config = dict(
    n_kv_head=14,
    head_dim=64,
    d_mlp=2688,
    norm_place='pre',
    positions='alibi',
    attn_scale=0.125,
    tie_embeddings=True,
    init_std_down=0.00483,
    lr_mult_down=1.5,
    beta1=0.9,
    decay_shape='sqrt',
    seq_len=1024,
    doc_mask=True,
    dataset='wikipedia_en',
)
MLP neurons of a small language model. Each row is named by its layer, matrix (gate and up: input weights; down: output weights) and neuron, and shows model dimensions 0-95. Each number is 200 + 40 x the weight over its row's rms, rounded and kept within 0 to 999. A neuron's up and down rows have the sign that makes its largest values positive.
After each neuron's rows, "fires before" lists the tokens most often just after its 100 highest values on Wikipedia text that the model never trained on; "fires on" lists the tokens most often at its 100 highest values on Wikipedia text that the model never trained on.

L2.gate611,184,275,179,208,219,244,187,250,211,222,182,189,187,195,215,166,168,269,172,157,143,195,166,152,189,222,231,163,188,173,264,178,288,141,196,223,159,284,211,256,222,197,271,195,274,121,230,238,148,261,210,232,234,184,286,243,129,172,193,200,227,256,156,210,131,211,165,225,234,235,229,176,202,169,223,179,182,198,235,168,270,185,131,171,207,86,230,214,190,241,216,222,205,218,162,205
L2.up611,279,173,224,162,128,234,231,265,192,261,161,129,150,202,178,136,197,126,251,178,195,163,188,147,208,203,251,177,186,182,195,211,166,205,210,141,245,146,199,167,199,157,210,208,236,203,227,179,249,188,220,160,150,254,227,183,137,272,144,183,199,211,187,181,205,179,151,195,290,233,218,230,206,230,151,303,200,181,213,204,223,255,179,251,299,220,217,186,201,198,193,233,249,260,181,235
L2.down611,239,250,175,214,212,207,195,174,139,127,212,257,200,225,222,148,139,163,191,154,220,187,169,245,166,187,197,166,170,149,201,170,233,216,211,215,218,205,122,223,133,218,150,232,186,254,180,199,111,177,184,261,196,163,178,178,180,232,329,124,248,142,124,138,166,174,229,240,207,146,212,238,227,194,197,149,215,248,242,214,194,181,194,192,175,130,213,232,221,209,195,207,198,162,140,168
fires before: "s", "t"
fires on: "'"

L2.gate2460,123,261,212,139,202,169,152,139,255,198,249,229,186,243,188,163,286,232,200,176,193,258,205,135,141,183,224,148,150,231,143,139,227,200,225,172,204,190,158,178,167,207,211,157,234,208,164,167,183,192,228,201,283,170,178,146,183,223,184,222,187,214,217,157,204,177,198,271,278,127,193,160,230,171,164,273,243,187,221,198,116,211,162,195,204,154,269,243,199,185,184,132,212,186,191,232
L2.up2460,219,195,231,244,238,234,226,211,189,174,204,158,204,99,199,162,171,162,196,190,166,201,270,210,202,256,160,223,308,195,263,217,227,206,195,197,132,123,145,191,178,220,211,223,230,205,246,135,215,199,188,233,133,218,217,220,244,257,195,138,197,172,177,184,179,248,171,178,178,118,146,164,189,119,178,213,219,210,238,195,247,243,179,195,239,246,215,211,139,199,129,195,205,257,231,159
L2.down2460,193,171,224,238,155,169,164,227,193,208,204,220,155,215,171,205,226,253,221,228,150,258,167,179,179,256,307,207,196,196,165,209,213,97,212,214,175,180,238,203,220,183,275,176,250,179,165,235,186,244,172,242,154,235,188,196,196,164,152,233,227,239,186,184,220,234,175,153,320,302,193,234,158,162,214,175,222,301,159,183,136,197,189,171,177,179,149,190,204,147,148,247,214,183,218,172
fires before: "\n", "|", "-"
fires on: "\n", "=="

L2.gate885,211,206,124,259,252,132,236,232,236,225,184,205,184,186,198,157,155,250,176,160,148,250,245,230,217,153,160,181,192,131,169,168,167,271,199,193,202,178,159,206,172,206,201,149,206,207,175,145,167,146,190,258,188,112,187,171,263,229,254,193,127,145,216,210,214,237,183,201,167,227,158,191,193,141,171,174,137,144,176,214,208,186,221,193,197,211,283,212,201,203,189,201,233,152,212,199
L2.up885,172,157,199,175,163,201,196,238,194,196,237,239,246,169,163,240,192,212,121,214,261,229,195,172,195,205,192,256,236,194,200,171,214,145,159,237,259,194,198,151,139,174,212,166,253,248,141,144,217,225,111,193,201,228,255,220,153,216,224,132,228,171,216,211,232,241,182,247,169,205,193,228,152,169,177,154,219,201,186,251,257,270,273,204,204,236,184,190,297,247,168,178,200,223,191,179
L2.down885,139,276,191,145,209,225,198,272,249,220,255,205,180,209,153,238,188,223,83,177,169,239,188,224,143,187,224,179,229,193,174,152,184,206,170,194,230,208,212,222,179,184,184,202,202,227,252,197,195,232,158,188,202,160,174,167,181,149,224,272,161,237,194,169,195,246,186,296,180,225,165,274,183,222,217,236,199,113,229,190,144,259,176,122,238,244,246,178,171,186,198,254,163,159,150,282
fires before: "-", " •", "\n"
fires on: "\n", "-", " (", " of", ":"

L2.gate493,130,266,195,208,260,148,245,189,221,125,238,241,182,157,218,152,228,234,219,178,247,241,131,176,119,218,215,111,170,244,204,134,183,199,232,265,253,212,197,156,194,197,217,191,171,162,124,181,156,226,182,240,233,288,162,75,211,163,210,260,282,212,241,253,212,207,180,179,196,211,190,182,223,164,202,206,140,267,235,168,172,231,196,195,241,246,237,206,170,223,158,215,193,164,212,173
L2.up493,185,226,214,193,193,205,250,213,272,260,227,213,190,204,137,140,150,179,185,157,183,179,172,237,168,182,154,209,210,165,253,207,257,180,160,176,166,233,233,226,129,213,201,250,284,245,224,249,215,196,202,142,277,207,190,204,96,263,213,158,177,114,202,150,206,164,197,253,193,167,147,226,196,207,211,218,225,218,261,165,203,191,252,159,167,159,178,263,189,224,227,248,216,171,240,181
L2.down493,249,248,145,226,178,249,170,189,208,182,234,197,197,215,247,176,215,194,187,168,229,199,155,196,217,130,191,188,224,148,126,207,173,260,181,136,244,254,188,191,210,190,174,233,196,188,210,157,158,159,172,233,129,157,272,258,139,129,228,238,214,148,254,102,294,260,236,193,232,267,139,214,141,199,121,180,161,159,187,191,127,213,163,237,154,274,205,146,184,84,222,191,131,95,235,192
fires before: "\n", " temp"
fires on: " and", "==", " ==", " &"

L2.gate2188,201,204,212,194,250,205,217,178,197,230,218,252,180,194,85,183,132,140,163,193,220,208,242,234,198,265,197,232,168,242,195,192,212,211,216,167,227,287,239,169,243,151,218,238,267,178,210,167,222,254,283,239,173,196,141,185,172,237,222,158,213,162,210,244,186,239,162,154,248,293,238,202,238,186,176,119,213,244,259,240,155,185,210,185,247,140,199,211,232,250,171,212,231,158,182,208
L2.up2188,137,208,192,190,209,228,212,264,188,230,244,198,148,276,192,177,148,242,204,222,207,140,257,238,204,188,122,190,240,200,180,143,164,243,256,257,112,261,239,178,215,165,196,219,166,185,199,139,240,138,214,210,181,247,204,199,194,213,276,185,156,238,204,240,220,236,224,233,288,194,202,166,217,173,204,116,161,175,228,243,118,214,203,209,161,222,239,191,114,147,222,280,191,151,200,206
L2.down2188,255,225,201,239,271,185,178,207,235,240,217,180,235,214,221,299,206,180,251,100,166,160,189,156,203,208,189,198,145,165,192,152,284,207,167,189,306,260,237,206,189,121,190,133,161,218,165,180,174,260,160,168,188,216,187,238,193,194,218,218,202,236,246,212,173,198,210,185,188,226,172,250,179,230,239,192,265,209,184,266,186,199,213,240,284,262,182,156,221,193,181,180,262,236,187,188
fires before: "s"
fires on: "'", "’", " from"

L2.gate333,181,90,235,164,270,138,245,227,216,146,230,257,232,246,204,211,216,146,216,224,232,165,151,206,165,233,162,134,149,184,180,221,204,153,216,196,142,289,164,154,211,230,260,163,191,241,247,225,204,224,176,63,262,239,230,196,222,195,215,317,198,258,141,177,216,209,265,165,182,147,278,157,194,295,191,175,131,229,172,210,164,183,212,191,187,101,194,196,247,172,198,169,188,189,173,198
L2.up333,259,151,198,110,167,197,136,245,191,173,256,215,230,164,200,190,205,196,219,190,136,198,188,178,267,146,225,179,184,213,173,175,276,203,206,221,226,184,213,205,244,216,160,204,173,131,180,231,216,175,111,200,200,203,152,216,283,219,112,221,225,215,179,215,254,223,250,195,277,192,202,137,235,306,221,227,200,155,177,224,194,224,214,220,217,256,213,191,105,151,286,253,214,243,216,217
L2.down333,151,241,203,218,149,224,175,290,169,241,283,231,209,223,193,213,231,196,179,233,214,226,198,210,207,133,199,171,239,165,162,209,166,206,189,186,168,166,167,227,187,247,205,107,228,249,203,224,206,252,229,124,203,237,240,164,232,164,238,212,202,230,199,271,145,105,164,144,210,227,207,149,198,172,120,211,187,210,242,146,246,165,109,197,235,222,152,227,185,215,182,151,111,205,210,145
fires before: "\n", " |", "|", " 1", " 0"
fires on: " |", "\n", " 0"

L2.gate1782,214,247,172,252,246,173,198,261,196,182,186,187,157,211,206,167,176,209,249,258,290,224,239,223,246,188,229,183,193,197,244,180,218,152,119,261,137,165,190,202,190,186,208,215,208,172,149,201,182,202,232,259,211,227,86,257,167,149,221,267,232,205,197,130,179,231,205,246,118,201,121,200,208,247,219,158,191,194,218,232,184,108,202,163,243,229,247,115,180,226,137,230,180,222,203,297
L2.up1782,226,144,198,250,218,281,204,248,229,208,177,210,188,211,198,244,164,119,213,96,180,201,213,134,146,214,268,242,166,120,179,144,239,184,287,109,187,220,222,223,180,257,174,156,207,223,171,190,167,121,248,221,211,208,222,120,193,192,150,235,202,203,205,196,245,142,155,234,241,156,112,211,192,178,321,246,146,161,210,176,278,182,218,203,131,208,191,238,165,189,204,185,273,252,229,231
L2.down1782,216,176,152,128,137,184,184,192,201,166,187,159,174,176,242,119,301,201,232,236,238,223,207,168,261,244,220,146,227,140,160,220,190,163,151,247,246,226,250,302,232,227,155,204,222,246,290,250,148,186,164,163,209,219,187,176,249,198,236,266,242,219,207,189,170,236,244,155,194,203,229,243,179,193,213,187,147,201,245,193,138,207,172,165,227,200,188,291,240,217,295,193,232,140,261,210
fires before: "\n", "==", " in"
fires on: "==", " ==", " ==="

L2.gate2573,176,211,172,196,213,180,141,180,178,182,211,158,165,178,267,238,189,191,171,160,123,217,216,178,170,222,206,213,136,140,181,241,184,283,214,248,192,143,231,170,152,195,214,170,210,205,264,193,220,130,273,202,264,234,192,177,173,178,221,124,230,248,193,140,170,213,197,222,231,170,159,228,231,241,180,165,201,173,305,192,157,175,312,245,208,236,142,148,216,205,140,215,215,257,165,216
L2.up2573,193,165,186,245,233,105,216,190,148,207,190,213,160,247,173,216,177,189,182,175,246,224,194,201,261,247,231,193,192,175,130,233,266,189,201,214,190,180,211,172,166,223,247,241,189,229,242,171,159,157,223,174,120,262,176,198,184,270,215,244,202,95,203,171,169,256,206,255,163,211,117,263,224,246,273,210,192,205,223,171,200,188,160,157,196,223,186,146,196,282,333,286,242,262,209,306
L2.down2573,153,227,254,97,153,264,212,222,158,272,249,197,192,216,191,287,198,225,147,166,205,217,153,196,222,201,138,194,238,233,170,120,195,194,212,177,216,209,194,232,156,185,188,220,178,204,242,229,199,217,142,134,210,191,215,241,172,213,253,288,238,208,173,165,242,235,197,186,221,218,166,211,249,285,212,249,181,185,146,171,243,175,213,162,216,230,173,233,192,130,139,274,157,160,181,173
fires before: "\n"
fires on: "==", " ==", "ly", ".", "s"

L2.gate284,223,155,220,168,127,122,126,183,197,226,231,168,221,217,226,152,82,174,200,170,244,223,206,221,147,202,165,182,185,171,209,238,218,122,187,198,260,166,273,209,159,227,233,290,160,210,218,166,234,216,301,205,214,188,183,249,168,218,76,213,283,239,195,217,189,174,230,211,276,228,219,193,209,158,142,223,183,235,195,244,166,173,238,181,206,224,233,262,166,93,184,188,277,196,183,163
L2.up284,212,169,185,177,273,183,242,159,229,148,221,247,228,265,173,180,233,183,224,266,220,191,161,231,183,201,143,214,231,182,139,226,143,191,191,181,213,236,145,145,220,197,225,233,222,202,230,183,129,162,264,202,223,191,187,243,144,203,264,245,120,215,187,225,155,186,203,238,169,194,240,222,200,164,221,253,187,260,115,181,218,149,162,240,159,252,130,145,178,258,144,68,201,188,257,200
L2.down284,178,238,192,263,155,221,230,232,204,218,214,199,163,231,201,178,230,219,223,164,170,228,166,183,221,161,244,226,163,218,217,177,240,238,167,228,200,160,262,146,240,211,214,191,144,274,86,166,231,266,149,162,228,252,202,127,221,160,149,194,272,182,179,171,183,229,199,179,185,196,267,205,240,213,196,190,235,185,227,222,251,271,248,172,235,173,255,123,167,182,172,237,247,274,111,159
fires before: "s", " ", " degree", " and"
fires on: "'", "s", " |", ","

L2.gate1749,203,199,237,176,238,276,190,233,217,131,226,229,149,236,187,133,143,196,223,157,232,160,218,148,229,143,209,230,143,190,226,195,224,191,236,219,139,258,216,155,144,238,212,203,266,201,181,106,174,269,208,203,183,166,207,184,232,194,132,228,187,185,219,196,264,123,169,267,212,146,217,184,162,270,210,184,154,272,193,209,160,169,208,141,288,196,223,152,186,196,271,221,235,202,234,178
L2.up1749,192,229,264,261,199,150,136,163,139,283,268,257,213,214,220,213,136,147,219,180,292,236,202,68,242,268,161,262,214,236,200,179,221,185,253,247,194,185,216,233,236,258,208,145,233,174,198,162,180,187,174,243,113,254,182,211,198,200,149,176,200,151,239,231,184,218,206,234,197,249,214,148,211,174,256,250,136,197,236,209,153,233,182,186,210,240,207,216,188,250,198,227,184,85,188,297
L2.down1749,112,203,258,253,179,213,173,194,219,184,144,89,145,227,193,198,168,201,172,260,188,210,152,232,222,207,226,187,255,203,198,114,155,177,136,220,162,206,242,219,208,192,230,231,143,151,256,142,179,197,264,212,251,207,242,249,166,219,234,278,236,280,230,136,248,238,118,222,244,151,164,200,225,199,169,172,216,184,253,173,254,273,238,207,168,176,154,199,222,181,222,199,262,224,202,183
fires before: "\n", " education"
fires on: "==", " and", " ==", ",", "."

L2.gate2489,218,185,239,187,211,238,185,171,140,191,166,301,166,196,169,201,208,229,159,188,213,284,273,114,258,201,192,207,197,184,223,272,225,194,250,272,197,228,178,190,166,160,184,180,83,193,107,306,164,181,184,192,248,219,109,201,199,113,256,161,246,191,185,204,213,201,188,176,188,202,194,252,128,192,193,214,210,214,298,256,201,125,176,247,144,153,217,222,260,251,194,217,268,236,154,141
L2.up2489,135,284,191,247,209,220,165,235,193,258,159,303,171,162,182,220,243,183,228,172,267,324,205,130,202,231,160,196,212,219,195,222,222,194,251,247,142,178,142,237,136,192,160,221,183,208,206,236,245,243,190,167,196,225,213,214,153,193,254,179,203,257,146,229,225,150,161,156,206,218,198,150,172,241,163,206,145,181,171,144,217,294,129,184,183,242,223,212,182,223,213,218,263,226,190,257
L2.down2489,168,222,141,186,179,161,210,200,194,211,250,156,151,193,177,179,231,215,216,176,202,270,190,186,189,220,263,211,154,169,172,257,221,202,130,235,194,242,212,219,210,222,271,178,163,228,185,256,191,136,169,205,142,243,187,232,187,246,175,109,165,131,143,168,231,185,195,230,178,180,146,156,215,207,173,212,251,199,262,239,173,200,216,159,202,194,148,174,194,218,118,230,275,203,183,151
fires before: "\n"
fires on: "==", " ==", "i", "==="

L2.gate653,202,191,292,228,188,273,226,165,266,91,204,231,174,147,201,155,182,233,208,170,189,239,214,235,184,191,187,167,204,242,213,242,134,188,212,201,190,113,219,230,139,194,157,171,174,139,213,192,160,169,303,260,174,217,242,179,175,223,178,135,149,191,196,243,231,184,194,111,94,200,256,111,244,145,253,174,176,242,276,204,177,192,242,207,177,159,195,245,212,127,229,180,262,191,57,178
L2.up653,173,153,223,203,206,216,206,159,236,216,232,205,187,240,165,222,164,170,172,150,223,206,237,236,180,290,194,243,191,195,208,227,245,181,207,204,159,180,144,139,242,203,193,179,213,241,221,131,230,164,239,181,169,230,177,228,168,238,198,229,170,184,256,244,158,229,219,210,141,203,186,191,308,144,174,143,165,248,226,221,181,189,255,266,181,138,200,195,215,237,217,218,241,210,183,220
L2.down653,205,274,204,131,207,279,92,173,203,151,167,221,202,153,327,209,182,216,154,181,248,193,174,237,204,159,203,224,249,158,125,189,163,219,180,132,168,153,216,206,227,255,177,196,110,194,245,235,130,178,191,201,193,155,224,182,206,233,181,148,218,145,163,184,179,207,285,122,206,187,129,257,231,154,260,253,210,208,201,233,188,177,235,111,154,170,222,245,246,212,194,276,169,255,170,234
fires before: "\n"
fires on: "==", " ==", "===", " ==="

L2.gate1399,265,171,223,213,160,256,262,297,208,234,250,145,169,229,221,185,181,208,162,164,207,147,154,229,151,180,180,112,243,185,197,196,145,193,199,226,195,155,190,173,161,211,247,191,216,219,299,176,229,254,180,129,205,192,189,210,172,132,196,213,251,209,206,163,198,145,227,186,232,157,222,308,223,289,177,169,216,180,101,178,153,243,182,184,213,115,208,165,215,204,209,165,218,302,154,205
L2.up1399,178,320,174,183,240,169,205,224,272,195,198,92,157,214,281,240,307,122,161,172,252,209,169,201,270,243,178,177,233,182,211,169,160,155,136,215,162,188,162,224,180,256,176,204,198,184,213,200,281,213,208,168,186,259,186,268,235,182,205,150,216,278,201,178,209,234,219,195,188,146,189,261,128,174,182,210,244,138,234,243,252,203,147,277,176,234,211,134,188,186,177,215,84,210,177,234
L2.down1399,191,192,130,183,198,178,206,190,207,168,219,155,260,217,191,208,204,192,180,219,115,189,211,238,205,138,201,245,294,177,161,274,215,197,204,165,183,113,230,202,224,275,136,217,172,232,205,274,210,225,217,182,166,215,245,241,246,248,148,129,171,137,204,163,222,118,173,214,244,159,205,180,153,169,184,178,287,166,144,236,97,216,121,173,271,180,185,192,194,192,128,230,252,218,236,233
fires before: "s"
fires on: "'", "’"

L2.gate803,193,172,180,230,215,197,158,221,210,271,161,184,200,255,192,183,243,150,153,224,182,177,167,224,183,189,276,153,242,205,248,204,223,203,197,290,201,185,149,194,143,191,218,201,199,155,282,189,219,233,192,199,220,259,258,177,230,202,253,257,146,193,195,209,158,219,203,164,291,203,207,157,238,169,197,197,236,265,226,254,189,190,153,196,179,239,279,194,162,282,220,220,187,224,164,199
L2.up803,259,253,224,281,248,245,178,172,157,219,185,235,174,225,210,203,184,124,210,182,131,150,144,239,188,153,247,189,200,208,249,206,141,225,195,231,188,253,226,193,215,202,174,214,200,171,219,185,147,153,221,219,175,228,235,195,227,258,142,159,170,167,253,157,230,162,190,192,200,193,249,145,221,123,216,159,219,199,228,191,205,173,169,206,156,187,215,239,186,143,212,260,193,265,182,202
L2.down803,168,203,255,91,251,160,233,193,168,211,184,209,199,162,203,177,229,171,210,163,199,207,186,260,169,155,212,263,213,226,252,294,223,215,174,223,252,212,196,212,234,208,215,242,183,200,226,159,224,130,159,285,131,195,172,177,203,280,164,180,151,171,191,203,188,261,297,223,226,228,107,185,230,185,233,245,179,309,175,219,138,119,223,265,228,180,173,203,244,171,126,180,205,236,177,97
fires before: "\n"
fires on: "==", " ==", "===", " ==="

L2.gate1026,187,182,194,232,191,263,224,233,252,239,205,178,241,151,252,164,212,207,221,174,224,258,201,205,226,192,157,132,214,160,134,125,171,224,326,175,273,155,212,230,196,221,276,113,212,179,131,246,163,140,237,210,187,202,168,189,144,252,184,184,198,241,184,160,220,186,187,218,209,193,223,241,154,228,193,223,131,211,150,255,211,240,232,212,171,172,207,261,238,203,184,264,235,172,177,217
L2.up1026,185,239,236,230,173,122,293,215,183,213,207,198,212,186,205,211,149,264,198,144,258,201,219,202,153,172,197,143,227,180,227,148,276,206,180,217,112,221,229,189,249,160,228,188,237,168,170,154,292,175,279,177,146,163,210,163,171,238,192,119,144,257,174,200,229,155,144,181,185,290,176,281,177,295,208,228,213,198,194,199,182,188,186,192,220,232,230,218,225,173,229,113,225,210,197,150
L2.down1026,193,166,206,190,194,135,157,154,269,220,205,211,233,230,210,226,214,219,195,219,243,191,262,169,135,212,220,177,141,137,242,152,165,189,87,152,233,156,226,226,140,229,212,237,172,257,161,243,251,152,191,259,183,174,254,251,204,221,212,219,154,210,282,100,214,161,213,235,247,177,160,205,239,193,230,219,202,181,224,309,198,179,228,148,205,182,187,216,148,212,167,176,289,191,124,167
fires before: "\n", "=="
fires on: "==", " ==", " |", ":", " listing"

L2.gate989,191,174,238,237,198,186,168,179,208,139,195,180,163,231,198,161,271,237,189,165,264,158,177,174,175,190,214,167,190,286,219,149,145,197,251,187,138,131,205,219,192,217,159,177,185,165,204,219,263,175,234,134,280,203,182,111,200,192,194,159,135,276,188,221,215,233,224,182,169,233,163,227,204,277,157,179,223,197,162,218,126,241,164,137,123,115,159,178,265,196,227,128,225,230,165,186
L2.up989,153,199,168,208,237,298,246,199,197,188,237,182,126,197,207,189,152,169,199,203,201,173,241,245,190,178,119,179,143,205,245,131,217,198,156,197,152,175,194,215,214,199,182,210,203,224,179,282,230,185,256,195,189,142,234,228,193,202,181,202,192,219,227,197,223,133,195,234,183,272,228,174,202,133,208,206,195,183,219,157,188,234,267,153,200,242,279,235,198,244,107,260,209,238,224,194
L2.down989,178,147,138,223,213,189,154,181,221,243,133,179,191,233,145,150,161,231,160,265,239,221,191,198,195,138,173,173,227,173,259,218,171,225,250,233,229,240,226,249,214,216,213,155,190,195,181,178,232,186,190,202,318,232,263,160,177,219,242,93,229,245,163,187,245,221,176,320,67,316,187,202,221,201,174,187,151,284,230,248,170,252,237,228,223,255,248,134,193,256,222,252,132,179,163,236
fires before: "s", "t"
fires on: "'"

L2.gate1887,249,263,187,292,212,194,247,288,225,214,277,255,209,236,197,206,249,204,185,209,208,209,176,222,175,196,181,230,160,224,203,227,242,213,162,149,194,212,176,131,178,203,178,129,192,217,199,198,212,182,199,212,229,139,226,142,268,242,208,259,162,171,219,238,183,219,170,148,198,217,155,114,199,159,281,232,247,225,171,269,137,200,254,243,191,205,197,212,267,212,276,240,184,204,146,224
L2.up1887,237,246,156,165,246,164,165,221,185,182,107,189,241,204,200,191,192,178,221,253,167,175,235,222,202,252,267,198,305,219,223,159,173,139,189,233,207,200,184,183,169,181,151,173,229,192,220,226,220,119,219,225,244,160,175,203,208,144,250,226,174,218,227,168,256,229,263,255,216,220,192,224,228,172,110,175,226,152,169,188,255,227,198,202,166,221,152,175,252,185,120,233,190,231,154,233
L2.down1887,184,168,246,240,163,262,212,207,264,199,199,255,146,174,179,168,217,180,239,102,188,179,196,162,178,168,197,186,203,193,218,238,202,176,270,226,229,215,222,250,219,218,238,214,197,181,171,193,282,268,197,188,214,211,171,148,164,192,146,216,241,204,108,223,215,269,252,210,152,178,158,196,174,131,254,160,143,192,180,168,142,203,178,141,198,202,214,224,176,268,172,100,204,155,235,213
fires before: "\n", " as"
fires on: "===", " ===", "-", "–19", " to"

L2.gate2258,199,191,159,185,290,251,200,157,177,249,185,240,145,197,182,120,144,268,189,199,299,271,199,139,221,223,210,177,202,223,162,216,259,244,227,233,171,274,241,203,189,214,241,193,183,221,240,216,223,180,220,186,214,228,135,189,108,268,212,159,190,140,112,203,174,187,217,181,182,139,190,124,146,211,209,239,201,239,253,172,196,179,199,124,131,200,263,199,162,150,201,270,277,108,183,156
L2.up2258,255,263,233,153,229,168,165,155,281,210,213,235,124,137,222,166,184,233,173,136,211,227,176,184,188,216,222,210,212,294,223,204,178,181,230,285,231,191,121,168,201,170,164,211,177,154,205,170,205,276,277,116,175,163,187,189,207,138,229,291,247,213,254,242,180,211,230,182,148,205,168,143,187,247,158,210,253,262,215,171,210,231,146,144,206,222,239,205,172,201,231,170,105,197,240,118
L2.down2258,232,259,226,164,204,271,192,248,83,198,281,138,144,170,199,177,188,190,225,248,189,186,206,168,245,207,231,219,188,128,179,158,185,219,235,156,189,193,214,188,180,142,180,167,231,159,175,179,231,163,197,248,206,234,158,237,164,185,115,203,211,177,198,203,182,167,221,155,227,205,173,240,148,121,227,254,265,281,149,214,190,162,223,238,183,187,255,235,221,205,236,193,171,209,197,218
fires before: "\n"
fires on: "==", " =="

L2.gate468,211,173,255,247,219,270,286,174,196,227,229,197,155,187,233,224,232,152,179,107,271,213,206,195,198,200,217,177,213,190,167,209,257,239,208,175,262,192,154,214,168,192,233,203,173,220,182,211,131,156,219,204,188,172,183,194,130,158,210,224,136,232,199,200,204,194,144,200,127,237,210,121,249,179,248,257,215,205,212,220,159,163,167,204,192,200,216,156,210,194,172,213,261,218,211,186
L2.up468,207,102,178,223,187,145,174,191,229,166,183,198,171,171,172,181,226,207,169,156,171,205,165,251,184,162,219,194,118,194,167,198,220,237,200,169,226,150,206,211,241,203,248,201,172,222,264,154,138,268,272,201,205,151,112,217,188,115,262,180,204,194,243,212,147,182,136,181,142,204,214,187,185,245,106,222,190,253,222,199,212,267,230,119,218,236,152,204,196,200,252,187,189,261,171,147
L2.down468,188,198,290,203,235,187,210,195,159,329,222,186,276,175,163,146,191,210,225,178,305,165,167,251,187,208,264,189,216,176,244,202,208,160,220,179,186,150,148,236,169,237,182,160,197,170,227,236,206,200,147,208,220,225,210,150,226,238,218,238,86,252,233,264,208,182,170,155,194,229,187,181,189,260,238,186,225,203,271,147,244,261,216,150,240,128,189,120,196,192,126,233,239,120,154,181
fires before: "\n", "=="
fires on: "==", " ==", ":"

L2.gate1828,147,258,188,176,200,186,150,202,230,218,205,205,90,188,152,172,160,213,150,213,245,280,244,216,190,173,196,208,220,120,162,181,178,106,215,185,190,218,278,227,222,153,225,266,246,230,227,168,203,195,202,241,225,200,222,232,125,231,263,279,233,247,143,115,244,153,180,166,134,298,151,172,146,202,233,202,149,249,196,138,267,182,173,216,177,224,254,253,187,185,245,186,198,214,241,133
L2.up1828,210,256,140,141,122,227,155,220,168,224,110,251,178,237,256,176,197,212,190,227,249,137,235,186,159,237,217,190,157,238,170,226,355,117,177,216,206,267,231,164,171,185,165,266,233,181,275,227,266,214,207,191,188,190,131,196,182,178,202,241,190,151,174,181,207,166,191,235,215,164,211,146,132,300,278,212,222,132,163,298,225,149,189,149,170,212,205,231,207,215,188,160,181,158,253,178
L2.down1828,136,181,253,280,264,212,240,196,208,198,166,231,174,188,190,188,159,227,246,190,171,202,217,237,258,169,168,224,157,217,225,160,219,218,245,181,220,196,231,195,249,205,209,204,190,165,272,231,264,226,219,197,167,160,92,286,188,278,200,248,187,140,148,215,174,215,218,207,234,178,182,131,155,166,197,153,195,248,222,135,261,219,209,246,155,161,177,195,225,209,233,196,157,207,217,113
fires before: " |", "th", " (0)"
fires on: " ", " 0", " |", " T", " Lost", " to"

L2.gate1630,219,238,194,160,213,133,205,226,251,122,261,159,170,202,231,265,228,270,218,183,172,144,143,163,207,165,170,121,130,284,230,255,188,207,152,227,180,201,199,152,191,221,199,158,168,219,284,197,210,146,247,128,228,171,256,184,196,222,205,214,149,221,164,207,227,210,201,218,200,213,181,169,243,147,180,232,236,203,173,180,179,257,234,199,265,201,224,193,216,202,143,197,149,294,159,186
L2.up1630,132,186,266,250,134,191,165,176,140,143,183,214,215,212,235,187,255,240,216,171,198,214,239,231,252,178,242,177,212,228,235,211,198,202,89,243,126,216,232,182,215,238,264,262,255,242,189,134,187,281,210,195,178,212,241,214,153,245,230,214,215,176,274,150,193,220,198,214,179,144,169,197,240,243,165,226,234,224,160,231,219,226,201,226,191,282,169,238,185,215,145,191,165,216,254,193
L2.down1630,232,142,257,186,150,279,274,107,181,231,221,218,202,196,242,225,233,257,101,183,181,175,274,205,230,180,224,165,220,185,300,220,213,173,209,191,181,194,231,151,209,230,179,187,265,193,205,189,181,198,155,206,161,200,173,253,182,182,176,149,233,210,112,128,210,219,231,133,155,189,221,172,206,230,159,130,153,168,223,281,239,239,158,214,210,177,175,172,262,262,185,241,180,178,172,174
fires before: "s", " League"
fires on: "'", "-", "’"